{
  "norm_place": "pre",
  "positions": "rope",
  "optimizer": "adam_variant",
  "weight_decay": 0.14,
  "decay_fraction": 0.743,
  "decay_shape": "sqrt",
  "dataset": "wikipedia_en"
}
MLP neurons of a small language model. Each row is named by its layer, matrix (up: input weights; down: output weights) and neuron, and shows model dimensions 672-767. Each number is 500 + 50 x the weight over its row's rms, rounded and kept within 0 to 999. Numbers have three digits each.
After each neuron's rows, "raises" lists the tokens whose logits its output raises most directly, leaving later layers aside.

L10.up3063:526410490519527505511486439481461433459512510458551500439457540595524548466465477498433545494543505457561510438420542515566516483587455596512463467502515472474570545499423508513521453538435482524531545455458497521482526467556530550464430517457528444543540493529481546510473553496484521488
L10.down3063:515484507514513554512556417490477501526498513486475516446525517470551418523440535564531421509623525527584530493409549485468491482488447529457443540507458453478639505439611421463448431511403548597493513489516475543484517532519544469467518465613479526506507499505505479543549554481567479476
raises: "I", "X", "V", "asa", " pro"

L10.up1233:435541446531532482499465543521484482505477467504581479525464625481501494511551426448459471564483495443541526492494494505488507611491512488586614517554486464490501529554489522463522611445585513518440507456520506437595448499567544427452525486446579393596465573474517515552462550507504562530
L10.down1233:509497445477468526494486570429473493515524552445513474560412525458581474522578520504506456493444412481480545457486525561516481506508415531550469537438496444521508473513476500502457510557545493526444518475518573523437521576508540523524506491519490536494546487514523612541505457529478534478
raises: "ham", "ers", "ano", "ola", "ya"

L10.up1761:533437464534495477448456505464449530558463477539369503433569507558436551511538534435495553624531564515582509480471544491510515508541543482438539509503443471566396491520516468556432520458512528469446477487511482539434651546538536442515448490522438497566569432537476483494451462549517528437
L10.down1761:469523406488403524500480538492591496560442504428465490542470488476434486657453493559478604544523510542502538601515530540509506508541569417538587468466476495530448465507597590599486432460572451520533493526477497509544482430515523501382480555503457491557501575588522515456478552602500562508
raises: " she", " he", "She", ",", " her"

L10.up3593:468531459449528520514406597393465454426451528446493451451474463587499457518553574521532471524477498550521523442496639518473401572518598559580555535582541513564494530547525543492581422447470464557438441512466521511551525439597467403499518588501517504504431573464506514453543561545429501526
L10.down3593:510465426602475449549480542511469527559545483579597474428445518558530610490623493462435401599461476490471529628497440492480531561539550499581405477496459466454442568492391463472447589483541519557469497407513587467584544474493537520494489477534507515469475503529451517447593547527419553422
raises: "al", "hy", "it", "ye", "rang"

L10.up4510:487522606522481566466478433449485520432514551556538532566507506543486430472458533503519516440559462479500453456504508532446521565514485494515487419579492502455484525520433475448510454552514498452467510433560472623460489520492417505412434457530504533491497543567524577465550405511476378484
L10.down4510:516517563423485410509543474526531567505474460436432587499469469458538487415479591537462495495504497486529490413529486563532469545458477398491510433520454535511593499520510573564537453470564410526489399584430441542471539480480443522522406482495472604491496506535462563486500464455506521445
raises: "my", "ny", "nel", "nes", "ina"

L10.up2880:440473565405504522468467507410554498520553586515503519455553455524485519554478538596480485490518432412488399531579532527507498477492540532561427566558552437442513423539531612499467396526499568577509552461572557418572499450625555516472556508431450574486527451449553489402460507493486500548
L10.down2880:511488470553582604498576457508440519451480422493562423485567558435535471385551484405450501594422572428588455444475553530467516480511533463532543547526549506523612461492547411424487506512474392492456519581503482539551533514574510524429521482428566535505444526499541475510542502461513554445
raises: "to", "th", "ause", "cer", "arn"

L10.up2529:447458529607506508415582523435500489496502555509418463419497570498418526508490444633453522489535483562445429503498536579588476610499529520548444553437477538468480479489543485572572530528415425385469501479488536430508450520512521379423507497418518528576487512507369482484544504485585560582
L10.down2529:499533426505426569487443544520465475509580598529466485409457478475458430452389562462555454535582623452489466480517470458486453515476538480491558531546494525532547599480463493450571537405467476432554553522460540441503533474466475558426547553488531459449550576556391550480418541510387487604
raises: "ity", "al", "ality", "ities", "hes"

L10.up3802:536542504555542449516476502468551508530514444422521527500483468488527472598490596559417520531529521474529388604448408495594455577598536521457543491530513448468427466477388547456557438445389550460537493581494464498585499512486508502428526480459496477569482504521481608467524485504406437472
L10.down3802:461507512560516475525496452481610533540501459462394536535535510482571527527658514603487564470436537468527430546457573496532385569511551548475520524576487483496491563446483437493567626432512457475557395516439494489473482510404541479530576518569481492549496490604502501587432500484426447473
raises: "ón", "án", "én", "í", "á"

L10.up2537:589420557508503462475479324551595529565497508391573483527503576450465564571512472465493501510524461434546460529555545403552450540514552511502540431477454488485538482506517492529595523472510511455399539492516493497554475447466486572560574481442481577546570473490518457452479503632427479540
L10.down2537:543507452501470475533384475521518483432556502480536505464425474526490518476405554608511476494598489509431481484506466520597557574456494457497562472446551415565475535450491505470498510547407497530549524560600508503500488564516477463457573493576536540555434506533592520373438534503516451538
raises: "he", "s", "hes", "her", "hest"

L10.up1100:518479524556493543508472477526465431528582531550470435479452534578490555606484468459492519570409521541626557493484521495466514577490462550561502434521516492409470518493542518517468519575448441563458523468415572472481463490446434497459465523527398469531497443436364539500448454518506403438
L10.down1100:505452535547477553522484536522444493552429511508525475520423540506539406494487659484498550516578487547519477554446407520538505491560440607592479571422462472561565453484522431477505409540556500479541473579485498498494476582496512436580550544591544490456582506411444556532542507527491465607
raises: " ", "/", ":", " :", "ars"

L10.up742:539442503470483527518513555528561502452538387516431480499548476500389473504534479474397518430466522487528507550483477478437559514513415455389526514489551547500566574505495450482506501514454452396470514495540505468465447493463476562383523523363456603530481444480489482442365520596526511476
L10.down742:537603501445534521504570496414472491493469363422461488540471543484581519409530462445333496496559514429479530470471500439499511490408490443539430564518556489476617427481540433474452564460443533471467461458532559476461455549496507455528487480443418432473463482457462504492470536521501486430
raises: " are", " include", " were", " is", " includes"

L10.up2084:486493509489532463466520575414565533534566591491503468477551544477432531551492536441483492575517529519486521492573513409581460497382547542484507406590513414515551536549523519503488491549471441468569584457552513520544453515608452539470547516467544474507555441552516442571402518495521501495
L10.down2084:509546456487497480474425397480515601529546529591542459505581468547495471526448578538559400472556433518528597536511464502544492427468610452572503470432490515485566432516461468444456580528607483486578455494527474561585531421478545521497472445479566440528451483495471492481517493494518466506
raises: "U", "to", "To", "up", "for"

L10.up3537:455476473506418455393447415532571411367454447546602429518510499520528553530480544521485380538488516485590540590518542460542446534529549502518635467535445422549420512389477547531503344447459462578519478374539518541448572430529482483501509451524428493484561435476475456548428492571519546449
L10.down3537:487434497576528451526491472466482498436504661495468539443520559498509545478471476526528453443498455511480577486533562529473556542463440574464575516470526525542515495474564470573474551570468510394584524499480575486438457618574514503540529531511477507464480473455383598476554434480507526454
raises: " for", " since", " at", " of", " to"

L10.up2337:499502532598544414439463515449562511454507463470497436461475518484395463468510430521466550535511460480496504604482452432530550570486507527567429483554554551511526435484419523565573523571472504464484443515503529485553484491593514558458466498410477474459437496581452531464530436594619509455
L10.down2337:520417503491430610524526416552556522504489525598492464496591485467528437527423449496471380455602472496525582411496522522545557586528456523426472556526499701508475522522435500457515548466431363553554475339518493627501482582443510498498467548485549486548508527460497508623427541413393588466
raises: " don", "iz", " with", "less", " acqu"

L10.up1771:577522551492534591489400447565584584544619491467553471396437514550497561528485487393505454416563436454476436553464577462499488502505509510419543550562510463543473550488472502506558419478470496521509505460570579550550530505496546479467556489463488429561460500497461506473516470470456528543
L10.down1771:441579514606460491586484514554457481533523542599521487482455420439548573431496467461516484518534530494542492481511527490508497562429518520489563526479484473521435468534533567536528510548529503527435524480541630534559592463589504474467512495470456586509480600576480501451564502429494493492
raises: "her", "he", "ir", "ius", "HA"

L10.up4486:467488501436468540481541553511500535430539517430491556484504520476508476578454502552448456538523532553548486472478441535462512513532497555501494463472466490482475411402528539462485501454426414496569496522495512453558491504613482571453541493472427483470411561547530490405636443574607541552
L10.down4486:608435510459442485538511551537526578520545567502452524573427513474510398462530417534567566561461520474538495470502493497499456440497537606515481533471448438464407411451484501488516512498526516462401507497494523445490416475551456491458526509453445525378503476437413522472579486543555522511
raises: "r", "rad", " that", "aly", "erg"

L10.up1530:475488531519496508516401602462504468448454576566473471521530553454357532536559450429505533444472453567477482526489504476505553504563502490452555489507525528488455481523563536471510520453534514558498514513594534434523460498514497510496538573492546522476386545426561467451559464526514506509
L10.down1530:504517460495390672542478394454442492502431349548484523595545478500480521437520564570518499517558430457414488509457487507553493499402540532496542525482486483512583439511537556591458512495448561440460543533468474422542463556569467476577552527497640410520418486424502488580474508406546571547
raises: "ment", "ed", "ions", "ables", "able"

L10.up4513:504454522545573477491484497528535488383532482595542470559475511481571551559505481450457539498448532521492455538533457548537500595398455448493520412466526483488580568425572571476472472526601580374488449440532476477468496424555433474428505525445540466448543435513556495484504501546482540506
L10.down4513:416525533412544462546496485509509469521432488470553547488480608511493507448459504435482518505424512456436612527511492545505532541536505453483441405389526441531560448512589464441487552555478510418571441510506456548434427526511523492457467515572487568422557515598522500460526507526468471545
raises: "ed", "e", "ated", "y", " List"

L10.up339:469408438539496479579454535462529470488532601592493563493418486425496603541536526590523413525544563527541418508584523454510568600504557477469532511511484425468494500507509496509472409538392527536513429529499546513513509503569447482506440456431478623547511515505487583555468495482439443454
L10.down339:516513476545619403512435468505495538525535510572501500469491473499487493468542447520612574389564484453497521524563619461518478444589517539527589471463452479408520421539530427393470539435522527616538559497547479513542497538470523477463447544475434466444468606539479605495452441561515471582
raises: " ", "ine", "ot", "ver", "oto"

L10.up1539:552406603450524471605466587516448505524460602554457511476485478539496441491456524545399474521484441530482554403450525453617375556407388418513560474586566463517537586481484479554524474475401481504410465460581549561597523463574510469477581462551543573453484489526513560558534490509475549596
L10.down1539:530479465500441482501472518524405497477454478470460606517564528415537565462529485493598520537548457413458511482487517430538561493517443513489477528537395580462566488563556534571463477536492572562533413466561426556511495445497535527557512424592551422486567474507515450460549525502422462438
raises: "ed", "eb", "hip", "ee", "ated"

L10.up1635:501504575520433532533437576422426445512460474569473511471561546528479453575478498554502556578391553534498445436503469554540490584628448543474467474496434558512455412492442455527480530500417482421533488474498512446504459458474414510414499422468504558528484519473388569564580493446504445498
L10.down1635:525451571496451483557603487540536477498492456499539434429515485594483398482513529534580542501551477605497480489500552479476508552523530516556573482518529595421435659508516511495524542485448489466432606394498492475545447489463585551542465468509505549476478452440486503436443518454469541528
raises: "n", "han", "ax", "und", "and"

L10.up3690:485499561480555560562581471504522471460427499556512548373449529487540570534413506571540517466397423428524494565469463448545425526503464481532494472447492444533550498493444527457518489474533513503500535530457570490445437541413565486515532499521510602470581440447474556453494510567526504446
L10.down3690:489493451481448508615602446479587546549584489480494513515428565387498588501475494564448521444422478541426573463530470475506374536550533449467481449598433485519497397561509510564522550458517546439522585449420398504472505625469545604538447492537518452413445500558498523448479516499498468456
raises: "g", "ang", "ie", "ig", " Date"

L10.up2962:454502520434534497461515399457498487546432603529550550537450597452538538588466401559390482451479507492448570555501470507495475423437547461463485535533499487462495451453461488442616441503512482568541455494451555498450490429464575482490481489595539598497502402428577507473438506505505547485
L10.down2962:579530475475559531470490502470489549529562479474417474505518579581440490495473533481579451594492405513582445504474530450548532506613480474462550560504430515421459373500491469524495475501573591465487545570511558456546540455499470621446508561392493486543590449511444439526543553395544545450
raises: "a", "wise", "age", "is", "ough"

L10.up4506:530436572474457435454497353500521440472516638481536543536450498429448541471495584503381550484435451522545531563527566546508500496582491512521614497600524456502440597562448517548537483492550484481505533431484595418458579464447588630480461505426493599452584513488593649442543488506421499501
L10.down4506:543473500541502477450494506474519506452467522496428560480577360442484468469427531559622558461414487459624587496529555566603489568428437476518535450554476556539556464534600462595590457511512494438575543474530407450483508511525516428572462589482496432477467528530496493490553558458525570477
raises: " on", " from", " of", " to", " with"

L10.up1291:483507522430505515521462474444461528443465538536484509458480438585415492483553404487453487444521467555524382551480473505435629444429497585504469468420519447500472519505545541467572373557497526472504491587527520442521506406558493558538501472458488452488556515465434614541509519490454424530
L10.down1291:462493493490399482498468541487543546505586526489462552592493548517492472418462401460488471442502391456606449465551583398405539548458512511485532485474484456487542596510543574473422436502531379460467526418478427551545544540574454469487458504458561468554517388520463425530577485518526497419
raises: " of", "rator", "ious", "point", "peror"

L10.up335:495496445481438485565562491469429508470558486453525468561483546544411573502474535531371429555426572467518550523484474489441559573526523414604487457418517533483456476408525574521614535495561514497579526559445547605509500451480599458353546502458612511522572517459511507516485474642558503433
L10.down335:447517511469537488498509497451546464477525468527486510477453482460527399516552549517528513516480544544505540465553470566493547461466486516521512448425488472468523480531537541458466545608463476501424509476506500513555470603457514536441546543461495562564458508549486507491553499497526496528
raises: "le", "ain", "ains", "les", "og"

L10.up1017:571461493557529440523486518531629519516599414611529426548551450517374557446633523521535469500465440544458469499473425516410553519530536471581595480439429406501483439455470531522482526469418481503586439430556472543504574484516499473482434483445449453550504564435481549426528505543493445464
L10.down1017:484515528441494404490549586469465484542539577587576474611487515408546558513452466558551490516564491410449491542515460450504443557563513449521491439528479569460541424560471468485539533505416524562470415494518404575499510465563655510536500530491437510483471516514430451505555519527472386432
raises: "ler", "ook", "lers", "ij", "ling"

L10.up2268:523489557479556498433484537416444486435493579496426537459498507407394501404546526477505554422603558536474462433481505528567540536511434519447492497549505442390501542505512487464468485515414382538613470507574516454504501443557464469442477558542452569404452592434483572500440462510573562613
L10.down2268:412522481462464462522580360475522500412449489544506524548460463388549524429476444504588587510495507561478532453544616401519528524456420522576408566496455492451513504386442462431541468485612469439405587496496504454523526452487473574478485545541454487582524524485454512547428473447493572499
raises: "ables", "ols", "able", "ett", "um"

L10.up4356:448444626450473521447519552476479553518505561551555532483460497508480607499490502474495412511475497549471366487419534525579540468454563565518562418516431466539522481481409513476493552395461446533462491569504441504482404507476508461418549487492576527515510612479600480600605423497506484570
L10.down4356:516500431423507570510539513542559509466560508475455491429544452458461401425430599545504578540495600529448547530559427543426506506475477483576482531491491560496481470498584530499571448418488454494547536460447512556469491499527401433465491503531471516527513546455568504508529586479522453548
raises: "ant", "ment", "io", "ep", "hed"

L10.up3881:557425472479505503452487570394474480375523531539453548510465551460448513574436445496357537457382570442448517499472438467540500382465475525505392454471548516496528494457437437548566510497511529450461466505570527515521464520485443450457508485466599537489479360446496502380445509499482517485
L10.down3881:424481539473487529446508537445435455552481419476565408508526477499527414492521533420410530468437456491477500486550419455545518486452451484500436550420530441478534541567511539433561488473570531489503496509480455573487472491469432516468440471447442514421525463546463429413425570505574555457
raises: " were", " was", " are", " is", " being"

L10.up1575:513458512493544557398435553498571459510508477422521377421418488489489597491453506514490482435623508493556517500547540408463532493507552511511444512476473544471411457527512550497512494596491473552545479499497511567411519496575483519403439420514578517485577457486467460570532466478506591506
L10.down1575:562505565549541511489456405529531434484465475501554447380585563401532539515621555502567539550499563481497520485514523485497514530528532525544493503505496528477518511481448452435488507583456473515461502502482601519503520630514433472486569449513571557566515571565551486517546424534485440381
raises: "qu", "view", "fl", " France", " Russia"

L10.up3275:563498559557516609597518505510550454404522544459518431506405507503562518547510552483399446516488505513601442472398477469535513418538491566514538442575482550392450515493437587519463494490463462529516573459477469446487550491458359430469494555457459520399453450502441460476428467511623512453
L10.down3275:437472412526541531487544499536579437501537439500543471585497467551552563501507395470404471485483500504505450485487482481534535524540457527529569602437469481516526475455503525565460381483537470459482476513534476557526504432489554514565487538533509567534532510444481511426416434484476530438
raises: " Di", " cat", " di", " pred", " Cat"

L10.up2884:541528565542535515495551487475567448365447463386401514445570583573432545453406476412492523460426464461488524518513512538513517587471496638550478436540461471573495531394563458448585466516599436445498452460599536510457460548436510503412489497527470469441459395510489453422522509627553425478
L10.down2884:534499431487462503517538368521543546494488549511547439459494561572501484459522523465428515462505446468544463490497535555442470526528487559435439453565502612422717486479509474450465556519482458498535438514535434496436465503490477481463487503452477509558490424493516515429564458535555455466
raises: " be", " increase", " need", " \"", " y"

L10.up331:570524550572489565409543553508493501529493583431472392400459497461522593457474486485404530578438489531532459480527495514516526463478557502497517430493534460468539494403600555520536426548502516518537440429516513462487558413541465463506502522515558528582549524422372468491460425545420498466
L10.down331:505540486504447469533507463477407485505483555498539440564432502466518552611589473500394441451538456380497463467529516499459491517479627568457473528491543516504470532482461467415533448501435441419528453537492485528501537507426491566527504501415381555432530438493431559435385432515546543514
raises: "’", "'", "val", " leaders", " number"

L10.up1142:558489501465485456545514495468496529547620495529586548498534452493468570401447382566492457499474431505432478485438558520508488424561507525325462538517633488556565421540426555516498434506464480427483567499525603461499514535582541531478520527449570535425544497501559490496504547574425526512
L10.down1142:503480457465444508434449497500555537512430438523440401471525498430456561471629407462488494550453568562532457488464581390571423467524483427570546496453563466529439475513484520515488502439450491431430531582512474467401391476492626620422433491486469484414537559536532444502529463615539529518
raises: "est", "esting", "l", "ang", "as"

L10.up1407:469432456541576525463487395514590469525548555486426492408564572535522585432444476532423441476456515534610515466582442456490591451553468487466666496516472488461487458456494479481545479479485533397517530499558503470469546398514484489438390516483475526542514502444495424368499530541532496504
L10.down1407:486486412439548473452528500513500512530521501501500520510487511444467418594492546531444476507483463507547519570515420509558494413542511440492537539476503481429427554532447531476474546536451503462527477518518487523547552429529528580503456577490566451463551459444490492440531459486436507494
raises: " scene", " lab", " area", " locations", " division"

L10.up1067:591549489509512414383447559475535477488565444562542517436425562506540489520619501563535499494456445555487556505530513485560468540499469546471513442500525512479446480471497514535598424543522540501476498422525430489457453511489465510485451455516509464524596569473440500513457598518591631463
L10.down1067:534500566466432443408465546393483563452505552514485504433470446477549433497561579506455487526436466488461484544538583485536525568492606477510421452459421478373456487527430517433572534516601472530468472561490476543527478517440516502410473424537511566490517495565433549612511462409441512474
raises: " mass", "–", " Inc", " Mass", " Revolution"

L10.up4050:540505508485571486490459444556561501490523548520523490484498433483526435588481585524442496344504483482541492529366524494493581544507501568432602487481522518586476512517492514480423421484528498412566466503511563577493533466676456554483451511512515464480440528440495465484591480620484478497
L10.down4050:509488510491478387489523361503518554581444491540535524437514523490516507495529541445462487445536438445499467493393526433564529520493421556504494424499537521524462478594583496457442557566500424450495447539513494492432556465484493476481478435509514465431562525491406671467503483506487464409
raises: " sk", " means", " right", " tal", " o"

L10.up1690:463480568507546426513476510449488498467473531369537435469496469547509532554512558439460479508530401548463604509469578405502499578495456552460427486445522522483479546437520554458456551528514489519534492545471517576549481532619356442420566487527564455531397570462491518436424427461550510481
L10.down1690:511524582549560609564465506539403507489540527448459547506514548458486501476542518470588506454473540610557570497558490386497453523562450527508512500415419544458580568452504457464531459528465506450477526533584496489515418525567523463484470368499549442488499529479492465479440467486456547538
raises: ":", "\n", "Professional", "):", " :"

L10.up3399:556520531442417536555366446494537449468414434502500530498457554504497473424430514483437578506485500473463508531489404477478577536572397569506481467536448470484513463459463432467460510529466533380523487524536480432467508482505386457529544547500476564528456435546590476464478614521496484465
L10.down3399:555481524565517517481441415532483437549529509503619528435490452538462520458504523435524452439543432501552483604500446528473444506506433454524487537513473604469471560410459526516472446568431465582502472453502501620561453532516522587476458412524451395440515498496500482425502597457533460497
raises: "erm", "cent", "ars", "at", "ians"

L10.up3472:563538455440513523544404520506497540451519513417503506522450506564547530485469526548515523483459535460485440504514564442480464615551503471594619458458516500417435433522390476574436460570448464480515562512480456475505559481511511477506490451463498467528485484548389593443396532434524510510
L10.down3472:570559555458510496601475534573572511493523514432498587501457502463494574454526451538539517516535538396515466499516533495382447495534518560519522522555536472443382515416509449601507592452474473524520529484446496482535476506525461496489487509503361489547474502548506503531502541487516493506
raises: "es", "res", "to", "és", "ez"

L10.up4379:497423438489546514532496537500559489497459493523505475446417515557366398490432524499438512554489478343483493460576461457496526434552442527549492490521498422472472483563541569456560513534545500471466525457455441458575422450452475564438527530461419571488421453533595578449526553499468447478
L10.down4379:478505469501448442489526540492566500546510522608503563550549500465512575574483483492559491528469533406442450491560588474549556524512535375516456447466432548465543490511508417553466467456479529439490536465452443605547494511437505562404522439510465490492433644533534569544542525529523583466
raises: "ock", "os", "en", "ope", "oin"

L10.up3278:563454584505503472519483386494542419465565577593547514479380470447467517492442519624476435564511527432476476517495568506509457564617501537525517443521468524473441520430465553452448482485516506476423563480490541516526560478508533580473545435505435496489532463504579568553549536531572508450
L10.down3278:510563496449529511474533476465523556481531555513557523474547501381583537552404539434394528545491477523534440473559487496495562532504431484504448497409585494490469483485473476497528469434514487470525518527487565595547530531495438478471502526564500478522580418602411550468467584490508544457
raises: "ancer", "are", "ov", "ell", "ode"

L10.up3277:566381555481464498457447407537501524523524465480546580530453515471546477470507565550451544487433515496607566527354526491584443582504522552539516454530519516499476540489473533550559464405469484488467470584554510506473530449518480492433498487467442523581468497510536561557499461492499550460
L10.down3277:422537635473464531438530539424511498493521523424506486463391472426575524437517522515557388484544549504467539529353414491433495631544500496473441576496484512418430546468495445483536449481467547608561481485517446561495420440446512558490462469527494378499551498540425453577468481605463549444
raises: "ard", "ated", "to", "s", "ed"

L10.up2773:490352536474475512482511429553546530538490480518569441434453547477415512509520515577475439489483555468501429443484463475462483527548448489536529552464390437445525464458443492575498562560520516512550505520443440396541503510565583527491558547551478530445400474521461602497561540404468510550
L10.down2773:485506505536541539578544488460486434443551524567509532429547468604527572403445492499492462437435443436504397580555478469558467425492419554400466579480556450403495506466624469532476514409480498410499605558449452500390466480465540384495551535420482448575448484421546459544512540483592506545
raises: " trial", "edy", " Tri", " Away", " murder"

L10.up853:581437529475554539534484566432540495468569486489528491455509572574456501473581527574421550445507468560426548550456624470572483574479616434462473503550534538437485407535487494471439411518561539566415586447487458510462501534430476477505569526409560449557456506403506463451476485457530410503
L10.down853:492516510474467514401472530461468449500476451521491539486446538440462457539505481508524411536503488492531456518472430475504553533514474481493506513491456514478394489526460525555547481478395536502422559535523499430380556487478431488466501502534428407579445513458496451553435460461602463571
raises: "ides", "ide", "zy", "ant", "rap"

L10.up4372:538428571518476540433540475517485533465509502551456500480500541523570529433511440428455507412513430486559501522479477490603526584488504565479551504461556525516528488424538424459501479491563498499569494489482488495489429536540505452480557492547543581439484391482591440510596500514500536483
L10.down4372:441490527544468467520500548472448478586509524502407502542518590584511553434503449538507496570459516571426559488508462517474473440511536460479414488470501549522497578503563538397450474479531463451556487512531540510553464505526505491536524419548541537537505485540570569524572539456521456528
raises: "ry", "ing", "iness", "ment", "ip"

L10.up1844:512502490392504489465453523453556495445595545468492466506563626611530412527508534584366450413458545470539491577426531539510508489569507452567543506435505546539564590515379464552492536567564532475455560451539564434507465489478470405374574499557431489529511505484476433491483548493479550525
L10.down1844:515522576455536405449494427461478529468534510504491482442545522497434537497484482508432460473536513495527488594521424454534456557520346557486520525586478479494501479501477559471560553564525557508584556394481626485382591432445431563510564510519517480557447533502567507528546476465458459431
raises: "ide", "ides", "ce", "ida", "iding"

L10.up588:437548604519544512473540452463503434441562446423429554507533514614488498552454479492448507576495475364437558450491476502568499496526467508506469512521487479457518488445449505521488510505563434428412500373497518538536474479417539543456543470504582526550426402464544479515498608426471372568
L10.down588:570463512524453493442548517472525391499511478426460427554488521523657538534525490550557595503404501487538470523437508520443520494544514516479411488508572493577424485475445558443487510565525513445552530443516471521515570501467541510479517542525477469540414506451480518459483457424490443496
raises: "ih", "ied", "ies", "ze", "erg"

L10.up456:480436517477479547514500440433523495471537556471461435487512521468405486481431447524437547517405506444517550569520540490531596452542476449498438457580517485469547520427548504559403512485486408518479468520446492535420490414463503485521598516509387581482482548435447544567509513542495526435
L10.down456:514463415444533530528480504487437528419414464569458381493474442462615561491517512512513519514526422416563527433578527528405540549460501495460464470497468562510620490599550508520506586507553452498505429510507550500555549588467505541622505529481488419604501469488368570510364536419555522545
raises: "umi", "ions", "abi", "te", "ais"

L10.up1305:457386527391429495415474500468550538512496420573552457506438500581526476465457432637419514447553501474485578569377537583434528471559533460497588477418476511517595461478388521514453502619567444469519463533541480475513480483487424484438400513459452607433550468478474443454583552524517534531
L10.down1305:591483430468433502561489556461473531438499437492591497499493556553536511470447514588480427513413476465507528453434524503462507467467500469467492467490647518416418535530517432416559612533484374449475402419494432481473429527505531456508486467452546496485367496495538456448474487398552460424
raises: " spec", " fa", " tax", " leaves", " remains"

L10.up4550:520394552500497507468493520536428451551496462534511459507416495530465511532508566456460489526555462474477511463477595453531561419457480499571553550518415441506439476460464433496535419471466522477461467510484465567496515536475549450532443500516436552584520493450518488574471528525389606532
L10.down4550:469533490481489465528491477464580501508463501496533461567482513497515377556535513474634548468519495490469409391489556449575421488453568478541428487586431502494550392606531396516467459540536500487525515500531589497480492587483495415514454472550492567523508543464511551469555459539529478551
raises: " a", " road", " al", " one", " can"

L10.up2805:560529447508438503424417381460567440455526565414496539421521523545527576505554533506432396502495509513533472518565526513568450499553448483518597459610353420486472456418506535532604384404528552592508527465483512401537465527499425507466467514510444493518530458435519417517419545537497481549
L10.down2805:516501492511386448538433480487436492569533494465506470520417548430525401488540492470562458456486493449503517542529542477570517516450494494472490577506611486510445493466448472565436492459444515528351434536509538505474524463386509560530561563522460601486581547509369557471451441549437438528
raises: "’", "'", "′", "me", "',"

L10.up4027:601495436456509482450469476583560539381561439539501507418468517539504484466595541501450489436438537430463526489536496557499434491477477450509542476535442458494532472399471577435478459416475398418454520464532524455440509555533543427505585478467456526483460577500499436482336527458475505410
L10.down4027:579548535405433519551448473538510519561475487488533461472462570507477451412431488483564528468417516465443579557551498602498483413507433517540477534479458430471449448565532494485504496563522558539464607476544488483544551527554508424461531495528474570514444480566508448439506495530456471450
raises: "y", "se", "ep", "for", "e"

L10.up498:531416523525477463464517479484531505475469545436427582465516533597472544559482529518425498506511480470519445548528561444496529532536441471525499469473505564486480546435453522481449467571467496419569471461550432521494477475626429545451513536542517431616512400488422497505439447533465468521
L10.down498:539486580461517508553410498517491534576394480361547489476522511434582512554496461407564486559453497428572494551488492535489518463567429444499556562469467567503385493569542627475518471531605529506529494517493513543448503483501521508489543461459442490565509449474484510581519447518461550451
raises: "ism", "ist", " pract", " trad", " mov"

L10.up2131:474401526470519517428487482478515485403527453592487435438425442427471399564497526480488517491539512516560467475534557545498484512498576532532490535515464522541558476493485464492536502473427529572474482502595500479409520494552589550537485460507462484509433424535568604424531511463469471514
L10.down2131:494487583490495566533491534564589518428516421542574496487538577542467500510485469513495504620377564564475538487496523526433491511495511484491509549452534516545515562487461509414531616442567484524492578526506457567458502467531471437615485477488497499506538584569580477510573460531501516421
raises: "tra", "ux", "com", "text", "t"

L10.up2462:428500553490548538447464467486485431437442524583451488428469565509519563553454401554444467559475454497536501590586457527558496492469513569562511430521435442562461382514540520547549401509472445427520430444440468561448600522472520463505480368471418555445464450383427501502503470482499506528
L10.down2462:487411499489490456461525490469412536493509525413479475530448546544544459590468509425529430473542377532413502485526410469512438448502536505491539433489514474532448441496469546506619499559464536486430525528392495444459545544462560542570425571465471573548445522479560574509509482531494575542
raises: "'", "’", "',", " recorded", "ird"